{
  "hidden_size": 192,
  "norm": "layernorm",
  "parallel_block": false,
  "doc_mask": false,
  "train_tokens": 159100000
}
MLP neurons of a small language model. Each row is named by its layer, matrix (down: output weights) and neuron, and shows model dimensions 96-159. Each number is 200 + 20 x the weight over its row's rms, rounded and kept within 0 to 999.
A block is one neuron, or neurons of one layer that tend to fire together. After each block is what it responds to, as a language model described it from the Wikipedia text at the highest values.

L5.down88,213,221,183,203,197,168,181,201,236,202,231,176,189,200,190,217,178,191,203,189,194,174,190,204,217,151,153,217,200,187,189,208,203,192,206,220,193,206,193,183,193,184,211,197,159,153,165,218,189,198,206,205,198,165,206,190,198,228,208,217,166,213,231,206
L5.down179,209,173,203,179,210,234,173,247,203,195,226,222,204,211,203,193,207,240,245,199,270,230,187,196,168,192,204,225,185,193,190,204,186,227,208,195,211,189,204,174,182,192,224,206,190,198,248,179,225,233,200,202,207,177,181,158,220,244,215,181,214,184,211,181
L5.down208,200,159,226,192,178,181,199,221,207,187,238,231,222,199,218,201,224,201,217,187,202,203,194,177,195,194,172,193,169,212,195,183,199,200,186,223,220,159,187,209,191,214,212,210,167,196,202,258,204,197,201,204,194,181,210,185,203,141,204,191,194,229,206,188
L5.down240,202,221,222,205,165,207,191,145,220,212,187,211,216,218,192,197,210,231,228,180,187,183,203,212,192,195,222,229,214,154,228,210,174,206,194,215,199,206,200,207,164,202,198,239,190,185,207,184,167,189,201,151,186,198,200,165,178,184,180,192,203,220,199,223
L5.down266,183,171,226,205,192,205,187,210,211,201,213,218,188,168,224,202,211,203,229,193,207,202,213,210,200,171,180,170,150,228,193,206,208,204,213,180,191,199,179,191,203,196,227,216,186,181,213,210,230,199,230,165,177,171,175,175,215,180,204,163,211,190,209,232
L5.down393,231,251,202,215,188,180,180,176,192,204,205,202,223,197,201,224,203,183,217,214,190,239,160,229,193,250,172,206,197,180,196,212,174,203,212,178,196,207,211,193,222,185,230,168,214,194,201,165,187,172,185,184,169,175,220,190,229,189,192,183,184,224,226,227
L5.down584,194,213,245,200,213,197,212,236,251,236,205,220,168,193,195,195,181,203,227,209,202,229,194,200,154,183,182,231,208,191,225,224,210,211,176,218,198,190,205,186,189,207,204,210,193,221,204,195,212,207,200,217,188,192,180,202,180,197,182,177,242,184,197,216
L5.down710,222,196,183,197,188,213,184,198,226,228,181,207,211,189,218,218,195,212,184,208,197,206,202,189,210,168,205,219,202,175,217,194,162,229,182,189,202,170,207,238,217,204,175,217,173,204,173,248,180,260,219,199,214,193,223,186,228,167,180,207,189,222,201,205
Responds to: Words or year digits inside Wikipedia section headings (Biography, History, 1963), plus "by" after passive verbs like published, founded, directed.

L5.down132,201,185,183,182,169,181,216,217,220,210,176,230,194,181,201,195,185,222,191,211,209,179,236,198,243,192,194,209,194,215,210,212,204,176,191,202,195,198,204,204,192,200,186,222,159,220,212,154,204,217,213,194,207,169,169,204,218,238,216,191,190,153,224,167
L5.down145,163,196,182,192,216,217,184,169,177,194,192,229,210,201,209,180,202,211,203,196,207,203,225,202,228,209,185,173,215,204,196,224,203,197,191,252,176,179,167,176,202,222,206,207,209,164,195,194,220,205,180,187,170,234,203,163,223,235,201,222,171,175,231,197
L5.down387,179,199,216,194,181,194,193,201,168,181,207,260,204,213,167,195,229,217,236,198,232,199,215,195,210,191,192,186,202,215,225,168,202,202,198,235,176,180,218,232,223,207,171,194,152,190,186,181,188,179,242,210,207,196,189,227,213,190,214,179,195,191,204,165
L5.down467,202,166,200,208,224,159,220,195,238,197,232,222,223,227,179,224,203,206,189,188,203,181,187,167,223,181,195,214,198,204,193,189,201,197,210,199,173,187,225,247,188,160,198,187,228,201,249,226,207,224,186,217,231,224,175,199,212,193,173,176,216,154,181,186
L5.down469,211,211,162,216,225,244,190,214,224,228,180,221,155,175,166,191,197,206,198,213,191,174,232,209,189,201,199,218,194,209,199,194,204,190,233,176,204,217,212,187,189,179,197,175,169,219,182,199,209,205,184,213,180,213,157,209,192,209,213,179,196,190,222,179
L5.down608,172,203,184,209,197,192,180,209,212,201,227,217,181,232,229,218,199,229,205,194,171,185,189,178,157,158,197,203,189,182,181,209,201,198,177,208,185,211,247,208,194,208,221,172,190,219,207,195,217,205,204,199,224,205,182,209,174,191,194,198,215,194,203,176
L5.down637,193,210,189,209,207,196,209,245,193,156,187,186,168,222,222,222,199,191,182,184,236,174,191,190,198,180,173,208,194,181,212,208,167,199,203,198,180,211,165,208,223,169,212,200,210,219,202,231,179,228,175,228,202,182,177,205,207,213,212,216,243,230,205,202
L5.down676,211,226,183,195,203,194,187,202,220,185,214,194,184,181,155,202,215,214,189,182,204,212,184,212,147,212,232,195,196,205,206,226,223,217,239,212,197,213,192,203,202,210,215,208,203,203,200,211,214,195,186,218,221,203,194,234,180,184,206,170,202,175,213,185
Responds to: Final digit pieces of long numeric strings such as ISBNs, decimal coordinates and table figures (978-02261623 17, 46.5961 11), plus table pipe separators.

L9.down106,178,189,219,177,227,204,200,170,213,230,186,189,201,217,217,212,195,210,204,219,210,165,159,174,220,233,236,209,165,183,164,200,188,232,211,181,239,194,165,221,181,214,167,172,202,188,195,173,215,209,188,235,186,204,204,210,215,180,187,201,211,200,237,219
L9.down240,203,215,228,233,239,183,215,188,194,214,202,178,200,194,202,175,206,187,184,216,210,186,230,198,226,194,182,195,188,203,190,192,204,187,188,171,216,192,188,208,212,174,206,213,213,219,224,185,207,178,172,206,199,200,203,242,185,220,197,200,205,215,203,184
Responds to: Fractional digits right after a decimal point, mostly percentages in election tables and census text (60.1, 43.2%, 3.80); also mid-word fragments like the c in Intercontinental.

L9.down265,204,211,186,211,214,237,211,188,215,175,196,242,247,220,218,159,240,197,161,191,176,145,198,219,210,190,180,175,178,195,200,200,182,203,175,215,218,204,180,177,209,246,218,200,223,193,175,178,215,217,204,208,189,176,225,178,203,183,205,211,180,189,204,211
L9.down638,189,177,182,200,202,225,210,234,216,215,172,238,208,217,199,202,235,192,186,194,167,154,196,222,220,224,117,225,189,200,177,188,195,225,196,223,193,184,172,193,180,210,206,218,181,184,228,216,206,199,173,207,252,221,231,219,200,187,202,196,185,201,200,192
Responds to: The article "a" after a preposition, verb or comma, starting a noun phrase (of a, filed a, during a), sometimes word-initial a- as in astrology, airline.

L7.down218,203,213,217,201,185,207,222,173,220,206,196,208,209,224,210,203,169,235,183,228,233,193,218,225,188,175,197,205,226,215,203,176,168,164,268,203,213,184,178,189,181,168,184,212,204,208,228,199,189,194,197,196,183,192,226,210,183,153,184,183,218,203,209,209
L7.down336,216,222,207,214,236,199,180,230,169,212,187,239,248,204,226,215,203,182,209,217,187,200,183,195,194,243,216,171,182,233,211,202,175,184,194,209,218,179,224,207,213,211,191,201,205,211,200,189,219,208,160,195,215,184,164,197,195,189,197,196,196,210,221,198
L7.down343,206,221,234,226,188,204,190,182,192,222,206,176,214,239,189,186,177,185,193,180,228,194,195,213,184,206,233,194,252,183,179,228,199,204,169,173,212,194,166,170,154,186,199,209,199,215,198,223,191,201,206,214,187,186,188,196,190,173,197,210,203,172,223,232
L7.down488,195,212,214,223,210,231,219,165,185,210,162,206,186,195,183,218,149,184,179,210,156,200,194,230,204,186,196,192,185,210,247,210,208,203,224,185,194,196,189,165,194,178,204,167,213,210,199,202,237,236,185,223,207,206,140,211,191,177,183,207,202,231,200,201
Responds to: Second piece of acronyms, codes and split words, usually a capital letter right after another capital, e.g. CM, SWE, CSCA, SDLP, MS.

L5.down58,200,217,204,233,189,190,218,210,218,197,204,172,217,224,205,189,198,208,213,232,220,181,223,190,207,199,185,198,203,194,232,195,175,197,180,225,187,177,220,233,179,216,200,239,188,236,197,237,193,207,178,165,191,209,176,195,185,186,172,185,203,179,204,200
L5.down163,190,198,188,165,188,162,210,180,201,190,203,191,196,182,202,214,191,214,220,227,181,194,208,231,234,203,189,207,161,213,178,197,215,161,207,182,195,185,226,196,194,221,190,214,155,175,197,174,171,222,213,221,212,177,214,216,187,189,205,208,154,211,204,142
L5.down175,191,211,191,206,192,190,195,226,182,214,179,187,216,214,215,215,206,191,220,195,206,205,194,223,240,162,218,190,201,176,196,196,204,179,182,206,244,148,196,188,217,206,211,191,200,205,192,222,143,224,234,213,190,176,179,204,199,191,209,199,174,198,188,175
L5.down199,194,207,211,206,186,178,206,200,170,226,216,168,208,218,198,217,178,204,173,224,218,198,157,252,184,160,182,245,187,205,212,197,191,191,200,191,196,195,236,190,168,207,224,179,208,222,189,198,205,180,203,212,227,194,224,198,213,206,170,164,204,219,212,200
L5.down212,187,202,177,184,239,205,189,220,201,230,205,233,208,199,213,218,226,220,175,204,176,181,209,252,190,209,185,186,215,208,230,232,212,210,198,206,202,189,218,215,175,238,210,177,187,193,204,219,200,209,200,168,166,232,237,153,175,201,201,198,192,185,203,215
L5.down365,184,202,170,184,170,222,199,205,169,173,209,192,215,199,210,222,205,160,207,210,200,222,201,188,208,170,203,205,175,199,221,139,204,202,186,198,216,195,192,216,194,183,197,178,227,208,173,203,189,198,210,240,189,209,205,186,211,197,184,220,191,170,199,220
L5.down401,211,191,209,214,199,247,202,182,193,197,203,225,228,194,223,199,187,212,199,217,202,192,210,196,228,218,201,161,211,191,198,199,233,208,182,226,196,193,212,229,171,178,181,229,195,184,216,207,167,196,244,188,192,232,185,214,199,174,221,185,188,208,187,169
L5.down618,222,215,197,202,217,187,172,237,191,217,180,205,200,217,220,196,219,215,171,214,205,206,192,222,207,182,184,187,199,215,183,171,234,195,181,202,218,212,180,190,196,193,228,172,185,221,231,229,208,175,208,197,167,163,255,198,202,188,187,187,185,203,218,200
Responds to: Fires on and, or, commas (sometimes is) right after a first conjunct, as in both musical and, yellow or, soccer and.

L9.down7,202,180,231,176,181,226,197,218,197,176,212,211,200,189,196,219,179,201,206,210,180,196,222,225,221,169,211,212,185,183,220,209,197,201,176,188,207,210,218,204,217,206,179,228,176,204,221,148,197,225,198,191,244,201,200,185,179,222,186,214,179,246,180,212
L9.down279,200,213,214,194,178,198,216,208,198,200,214,167,168,185,215,230,199,183,212,194,198,188,198,204,211,136,215,202,208,178,192,189,179,192,184,179,211,210,214,222,217,185,200,208,195,227,187,186,194,228,216,215,215,199,218,207,222,202,189,203,190,198,183,205
Responds to: Fires on "and" or "or" (sometimes "&") joining nouns, adjectives or clauses in lists, titles and headings, as in "warm, tense, clattering, and", "dwarfism or", "Barnes &".

L7.down468,205,210,217,202,221,208,193,193,207,204,208,209,217,185,202,236,212,213,192,189,192,193,212,202,170,169,190,163,204,207,204,206,209,209,194,203,185,163,191,198,230,189,172,187,188,207,169,221,164,213,219,195,169,187,204,174,210,182,190,181,184,198,169,198
L7.down547,192,197,196,180,190,211,221,197,205,198,203,188,227,196,214,176,168,211,185,221,218,239,210,248,221,214,195,204,190,236,200,203,200,196,179,201,221,192,161,217,219,194,181,211,212,266,211,184,210,204,225,185,185,179,187,172,187,222,183,185,189,185,201,186
L7.down634,227,190,199,204,210,199,177,185,198,207,205,180,234,215,188,198,219,211,217,192,188,211,207,214,212,197,177,183,211,216,202,181,213,233,201,209,188,205,183,197,183,196,164,201,180,233,232,172,201,207,228,207,188,193,198,194,212,212,206,202,194,197,193,191
L7.down681,196,225,202,200,206,221,175,207,180,188,218,202,190,183,181,217,185,208,182,210,209,249,184,229,193,181,198,191,158,193,225,181,196,200,213,215,193,184,175,180,211,212,184,185,203,168,211,201,207,206,243,191,203,185,196,203,196,224,224,199,186,207,196,210
Responds to: Second piece of a word split into subword tokens, often a sentence-opening connective or preposition after a heading: W-ith, I-f, B-y, underw-ent; also whole sentence-initial At, As.

L5.down122,187,189,170,196,209,194,225,182,171,217,208,158,215,222,204,196,212,195,209,214,198,204,192,210,186,166,164,202,226,181,224,152,237,227,226,192,206,182,192,209,218,167,207,189,198,206,208,217,152,193,196,215,205,210,216,195,160,199,183,210,210,218,198,200
L5.down123,151,223,173,189,194,187,224,168,190,207,208,169,187,191,239,202,208,185,228,220,209,179,168,213,192,166,192,217,212,197,205,195,205,222,199,210,216,199,192,170,222,183,191,171,189,189,236,175,197,195,216,222,150,210,219,195,187,194,174,189,223,214,249,190
L5.down126,180,195,193,182,180,187,198,205,209,164,243,223,171,209,209,201,194,178,219,236,187,153,211,219,176,176,204,204,201,212,227,214,216,203,244,175,232,209,221,216,195,252,155,218,199,224,238,191,245,203,190,188,238,176,203,191,206,214,209,214,233,202,216,229
L5.down204,173,210,205,193,170,201,238,193,226,215,193,239,216,181,193,176,206,196,205,201,220,176,216,172,211,193,237,213,207,238,169,162,187,202,182,212,188,219,210,225,221,184,180,190,209,208,181,152,184,187,226,180,169,200,217,160,219,188,228,228,167,185,228,195
L5.down254,204,202,176,224,210,205,178,215,174,187,161,204,230,196,219,236,209,235,207,204,160,207,180,222,173,210,196,231,223,169,197,191,214,178,200,204,180,189,199,178,208,211,188,183,211,189,195,223,150,229,200,193,196,224,221,236,148,192,184,206,187,199,188,224
L5.down289,210,204,207,165,210,243,208,228,210,205,178,162,179,177,176,206,195,193,216,198,229,215,179,190,172,189,207,205,231,212,208,217,219,226,180,185,196,207,195,185,201,187,213,192,170,207,221,189,168,240,190,206,208,232,213,215,213,198,212,172,225,208,153,209
L5.down312,187,200,220,197,172,176,165,227,213,217,184,204,180,235,165,211,183,194,176,206,203,230,197,198,219,160,227,166,199,184,199,228,182,189,154,181,189,221,195,213,200,165,229,202,217,217,182,238,198,206,208,227,207,179,219,208,194,210,211,188,196,241,226,199
L5.down649,188,176,167,214,213,225,210,190,196,211,206,192,205,213,239,174,192,196,201,189,202,202,182,228,207,209,175,211,184,198,227,182,193,201,206,207,225,185,197,202,210,194,182,180,207,208,221,205,148,164,232,219,208,198,198,182,192,218,195,226,200,179,210,240
Responds to: A comma or "as" right after a full proper name ends, mostly cast-list "Actor as Role" and "Name, artist" or "Brooklyn, New York".

L9.down599,226,199,228,201,188,172,156,172,203,184,214,232,200,203,183,202,203,203,232,223,199,238,199,183,168,164,211,169,210,234,184,179,218,193,223,191,214,192,208,208,196,169,196,216,222,198,206,182,192,211,196,213,204,209,204,226,218,166,186,186,186,226,190,224
L9.down750,238,213,207,194,210,201,212,172,189,211,201,195,180,246,189,205,197,174,212,247,215,203,208,218,210,173,196,157,200,205,236,190,171,175,197,185,203,196,161,181,181,202,237,217,180,225,178,226,196,201,187,214,192,222,194,230,205,204,217,185,225,193,214,150
Responds to: Mostly the "19" opening a four-digit 20th-century year, as in "born 1985", "1932 Summer Olympics", "Years active: 1989"; weaker on scattered mid-word pieces and function words.

L7.down22,196,215,192,217,176,202,209,189,192,214,193,231,192,166,198,159,205,161,218,179,195,179,243,192,197,191,209,189,212,193,175,232,201,207,239,191,192,186,196,191,200,218,247,203,182,227,172,197,203,194,218,211,185,167,199,197,171,190,184,217,194,201,216,228
L7.down251,226,204,222,187,227,170,193,199,196,173,159,192,203,216,208,227,208,226,208,197,203,190,194,190,210,194,224,170,176,189,216,170,192,191,228,200,244,186,184,190,161,221,216,225,190,174,194,186,217,217,218,212,172,168,182,225,214,189,190,171,236,202,211,199
L7.down485,246,232,193,206,198,192,192,148,225,211,226,197,183,202,178,198,197,198,232,215,192,201,176,191,174,189,188,172,204,222,226,203,213,207,199,201,213,196,151,190,202,200,228,202,205,220,220,223,219,191,230,192,201,207,185,183,197,196,232,171,197,202,216,190
L7.down759,224,204,244,205,175,196,171,197,200,217,238,196,192,219,184,184,212,235,220,177,216,218,202,149,194,213,187,214,250,171,209,202,207,201,232,215,187,200,241,244,205,208,193,198,178,203,203,231,216,222,204,205,221,175,223,204,192,210,190,194,183,213,175,193
Responds to: Century digits (19, 20, 18) opening a year or decade, strongest after "the early/late/mid", e.g. the early 1950s; weaker on spaces before years and money amounts.

L5.down40,175,202,199,195,193,167,190,216,221,240,235,211,207,207,209,178,163,201,194,210,193,173,212,171,187,213,238,184,207,180,216,156,189,171,199,201,206,160,174,207,174,200,221,195,219,217,221,200,186,188,191,218,197,188,205,213,207,199,189,220,196,179,179,203
L5.down138,238,229,204,229,200,207,215,211,215,223,226,162,197,211,219,202,175,194,174,239,213,198,176,191,193,211,212,218,188,183,201,170,211,186,208,148,215,210,226,190,174,179,212,190,183,172,203,194,198,177,215,216,183,194,157,203,208,217,160,178,162,166,202,201
L5.down176,172,192,200,161,180,229,200,221,206,159,196,225,183,159,196,189,222,174,194,192,217,224,183,200,211,217,174,207,220,187,246,206,182,185,209,222,188,200,166,178,224,214,229,199,182,201,192,165,182,226,202,182,176,216,210,179,209,178,222,240,228,225,177,226
L5.down213,167,182,203,207,211,197,189,228,175,205,182,203,178,195,183,186,206,191,194,191,162,193,217,189,228,228,209,228,187,230,182,140,186,171,204,214,184,170,177,210,185,226,186,253,187,230,209,203,215,169,228,202,191,189,199,223,216,212,231,208,179,190,219,162
L5.down416,211,206,190,212,205,197,210,227,191,227,213,211,172,202,201,191,190,221,229,192,205,189,250,184,216,185,199,212,183,197,211,179,182,196,223,206,223,159,159,191,185,204,185,199,168,202,186,203,204,177,212,226,214,169,222,189,228,207,188,188,199,184,224,169
L5.down533,175,221,222,219,234,218,185,202,216,204,192,180,218,181,220,182,213,199,211,201,195,200,227,192,227,214,218,192,193,216,198,181,219,214,211,176,178,209,194,151,166,210,190,202,190,220,198,217,192,214,222,206,223,190,182,224,198,178,175,191,222,179,187,163
L5.down708,219,214,212,188,189,228,184,205,219,234,245,175,177,175,207,197,160,213,165,195,179,211,229,179,203,210,209,219,199,219,212,217,209,174,207,203,235,204,210,194,207,184,202,194,214,216,183,189,222,192,197,183,209,179,198,234,175,189,192,182,232,190,161,183
L5.down715,202,211,192,204,236,184,228,150,195,195,193,193,184,237,214,238,194,213,196,211,204,169,187,233,216,203,222,196,162,202,213,174,213,186,181,159,209,213,177,202,201,214,214,213,212,248,209,168,184,208,208,201,207,213,197,205,208,206,195,170,210,203,217,195
Responds to: Last capital-letter token that completes an all-caps acronym or code, often inside parentheses after the spelled-out name, such as MET-U, NE-A, COV-ID.

L5.down27,220,198,201,220,202,204,231,185,174,209,196,231,189,176,185,160,231,170,203,202,170,186,205,180,203,182,197,189,152,204,165,211,180,187,222,221,181,216,206,196,200,166,206,172,191,250,181,155,222,228,208,188,204,199,186,165,198,242,194,164,218,184,244,205
L5.down45,219,186,201,174,168,219,227,217,186,216,206,194,202,216,186,159,189,224,211,241,193,167,193,229,210,218,192,200,174,186,188,168,167,215,223,191,173,232,215,187,203,169,167,201,212,142,192,186,173,205,212,177,203,201,200,178,196,183,211,179,200,215,204,161
L5.down184,192,169,233,196,164,211,210,209,187,193,195,202,212,197,207,197,198,244,189,177,228,201,203,227,198,190,218,202,192,156,213,218,209,195,166,202,203,199,189,234,205,205,212,223,207,214,188,210,198,202,197,185,191,208,189,215,203,188,222,231,206,171,206,195
L5.down366,192,214,198,157,159,180,229,179,215,158,194,221,202,242,182,182,224,205,197,221,188,165,189,226,182,187,197,186,186,202,242,170,192,194,225,195,163,180,202,214,210,192,219,191,199,167,188,204,197,181,200,205,211,242,206,212,217,176,222,222,162,166,215,219
L5.down376,204,182,177,165,199,177,185,201,161,184,194,226,227,204,180,184,201,217,225,188,219,198,244,224,206,249,185,199,169,165,175,186,200,174,202,195,156,217,206,197,198,189,230,197,168,211,243,168,198,186,226,197,211,228,174,201,216,183,203,190,230,163,206,216
L5.down473,174,214,221,192,211,209,206,182,181,225,190,226,185,206,200,207,226,204,193,181,211,208,204,162,230,185,174,198,185,189,224,201,215,158,185,192,225,168,217,199,174,183,204,193,180,197,160,200,157,180,230,166,226,206,165,209,174,223,207,197,202,170,153,195
L5.down509,193,166,202,181,181,220,221,182,157,201,199,166,216,191,175,200,198,219,216,157,211,188,216,168,243,209,198,233,214,208,194,192,202,184,197,208,202,206,197,177,200,213,205,203,175,216,216,185,193,180,222,193,198,221,214,214,186,226,210,177,200,170,233,196
L5.down565,174,198,190,190,207,196,179,192,194,203,228,200,187,202,219,210,206,195,219,205,204,156,215,192,197,194,243,224,204,206,192,189,241,183,200,195,192,203,228,209,180,193,191,205,221,224,168,187,233,201,211,194,211,189,173,197,212,191,191,200,193,179,182,180
Responds to: Function words completing sentence-opening or role-marking phrases in biographies and encyclopedic prose, such as "to" in According to and Due to, "a" in as a, and On or However.

L5.down181,183,219,189,194,197,187,204,195,209,222,225,213,168,189,150,182,168,231,198,201,165,216,204,182,180,196,202,194,162,199,164,190,209,224,197,205,206,203,193,195,186,168,226,203,188,217,189,208,211,183,176,244,233,165,206,187,199,256,199,191,209,178,184,208
L5.down269,238,176,209,238,192,209,204,210,180,207,212,207,183,205,198,173,193,197,191,191,209,190,200,175,209,231,171,167,184,216,208,229,195,204,163,203,213,194,243,218,226,201,183,226,217,216,204,208,222,245,173,196,208,220,227,211,185,222,169,185,212,192,199,206
L5.down430,219,179,222,192,246,216,194,213,222,181,179,196,210,192,193,157,188,184,205,230,219,195,196,229,216,190,207,212,197,194,216,187,187,190,190,165,183,226,204,230,208,178,201,217,196,192,190,230,241,192,175,191,187,182,226,208,193,197,226,227,215,181,207,230
L5.down438,218,184,238,200,240,167,167,210,238,226,204,167,176,185,197,164,205,235,209,180,229,210,189,190,197,170,201,199,193,223,227,221,200,219,210,223,215,215,205,210,241,175,198,205,198,205,218,219,222,221,202,246,199,181,202,176,224,200,184,182,227,174,218,209
L5.down447,183,202,198,217,220,191,197,153,202,234,215,213,191,180,207,196,169,208,199,203,192,204,188,222,207,214,214,194,165,217,205,178,217,204,215,222,225,172,212,168,194,237,201,217,196,206,212,241,211,191,191,206,205,207,192,233,230,213,207,211,167,161,153,186
L5.down472,204,192,173,217,203,212,214,227,229,227,187,204,210,218,202,215,194,218,222,191,219,160,175,183,216,232,219,204,200,185,228,200,202,194,196,192,188,209,182,191,187,220,175,200,167,224,179,189,183,195,225,210,234,228,201,200,235,208,175,196,199,186,204,208
L5.down577,230,176,187,230,217,191,229,190,195,232,175,197,175,203,193,205,198,212,193,179,194,206,164,178,212,222,186,208,222,192,211,233,199,170,201,208,236,195,167,217,177,181,224,211,189,239,203,192,233,163,197,195,210,199,209,161,228,230,202,179,205,205,183,191
L5.down586,194,183,203,227,216,211,200,224,188,195,222,168,203,191,179,191,216,179,204,203,202,196,266,214,208,230,188,182,208,202,232,142,176,191,208,185,178,214,169,206,211,205,196,205,172,236,220,197,167,154,244,160,204,223,219,208,212,197,195,223,193,170,242,200
Responds to: First word of a new clause right after a comma or period, typically and, but, the, it or this, as in ", and returned" or ". The cylinders".

L7.down70,191,227,157,193,205,211,168,220,218,207,172,196,212,164,238,194,206,201,234,189,216,172,186,198,211,230,186,204,171,234,167,190,219,227,171,196,196,200,206,203,181,159,194,196,211,197,175,180,212,192,224,209,190,185,201,226,226,192,260,192,200,184,181,202
L7.down273,193,149,209,175,200,193,204,205,168,201,197,222,200,184,201,195,193,217,197,201,171,206,228,179,167,237,187,187,198,209,247,195,226,189,264,198,199,234,224,206,179,194,190,163,231,186,188,211,213,181,195,218,233,207,191,202,231,225,181,189,180,201,196,187
L7.down334,196,185,216,186,192,183,195,190,205,209,165,234,205,178,202,187,260,180,190,240,226,230,194,237,223,229,237,157,190,201,208,199,186,218,176,204,226,194,203,246,250,215,188,184,193,184,221,198,212,196,215,203,214,220,200,215,240,188,223,191,198,191,198,173
L7.down653,231,199,191,162,170,200,204,186,241,204,228,225,210,219,197,175,224,203,202,210,198,202,173,178,212,207,201,190,184,182,221,169,189,205,167,196,163,204,220,197,194,174,224,197,213,186,216,238,219,180,210,232,205,195,189,230,185,189,184,191,202,183,220,199
Responds to: Fires on "and"/"or" joining paired nouns or adjectives (free and fair, Early life and education) and on inner word pieces like business-w-oman, cust-om-er.

L7.down157,239,200,210,265,206,214,230,198,197,190,204,192,227,168,209,207,193,163,197,176,226,229,213,215,221,206,209,193,159,193,223,209,183,212,215,186,218,207,178,243,230,181,164,192,179,232,182,187,207,181,215,190,183,178,219,187,192,195,157,160,192,193,164,208
L7.down201,199,216,219,201,198,195,192,201,205,174,228,188,180,197,222,178,215,239,211,236,182,209,196,182,214,185,172,197,179,203,192,171,201,216,153,171,249,180,217,245,211,178,190,228,222,212,178,208,224,238,236,199,197,222,191,214,197,175,194,200,201,173,189,180
L7.down366,186,211,207,218,209,200,206,203,200,232,174,194,178,183,181,220,200,222,167,206,215,220,210,217,192,215,204,228,171,201,223,239,192,210,233,195,206,187,199,178,200,206,220,177,169,196,191,192,166,195,200,211,175,213,181,223,179,202,168,223,193,217,197,182
L7.down576,171,175,180,186,207,208,201,168,176,202,216,188,210,185,238,213,191,199,181,198,204,201,215,226,224,230,221,186,182,203,202,165,193,239,171,202,223,145,222,191,214,179,182,229,213,214,180,222,176,202,199,229,211,198,233,195,199,226,225,192,164,202,191,184
Responds to: Subject pronouns starting a new sentence or clause, such as he, it, this, usually after a period, comma, but, so or that.

L7.down100,237,207,185,188,175,192,193,227,216,191,181,210,239,220,198,188,173,190,182,207,161,204,215,208,216,217,188,222,208,204,142,166,201,195,190,240,144,209,207,223,186,183,194,213,183,208,219,198,204,220,181,214,233,170,204,194,170,178,183,233,178,171,190,181
L7.down119,187,193,193,208,204,207,179,212,208,222,183,183,201,179,212,244,220,182,206,196,200,209,181,234,182,194,210,230,214,159,203,224,203,200,212,191,200,176,209,170,210,200,202,181,189,240,207,183,215,217,226,194,207,198,167,216,185,227,194,204,214,196,224,214
L7.down359,178,215,219,233,175,223,230,180,193,229,221,216,213,202,220,191,185,214,254,192,196,222,190,228,207,191,197,230,199,188,222,197,188,202,197,219,211,191,177,196,255,204,183,201,183,201,178,179,198,195,207,225,194,173,195,183,196,213,190,182,203,207,183,222
L7.down511,211,190,195,204,221,227,217,211,183,224,207,187,204,232,202,217,222,196,205,201,212,214,171,224,214,219,239,192,192,200,211,146,214,185,174,221,205,207,187,220,186,182,190,197,193,200,209,194,198,203,183,214,172,182,208,223,216,234,220,199,183,184,173,185
Responds to: Function words in biographies that link a person to a relation, role or place, such as "born to", "returned to", "served as", "was a".

L9.down114,190,214,228,232,206,233,191,166,211,226,208,202,195,203,206,207,213,181,171,189,194,221,208,197,215,157,197,206,193,193,207,204,195,178,211,182,202,206,220,180,192,185,206,146,175,194,241,207,212,213,193,186,247,215,202,212,209,204,196,154,208,196,207,198
L9.down651,186,209,201,200,222,212,197,190,176,222,175,199,194,215,242,195,192,187,180,181,195,202,260,219,236,206,191,187,219,190,214,219,189,227,213,190,203,171,209,181,210,224,214,174,202,217,186,219,197,192,206,211,231,229,219,160,230,198,181,170,210,222,210,206
Responds to: Determiners such as a, its, the and the preposition of that begin a noun phrase, especially a after as in role descriptions like as a replacement, as a fan, as a war crime.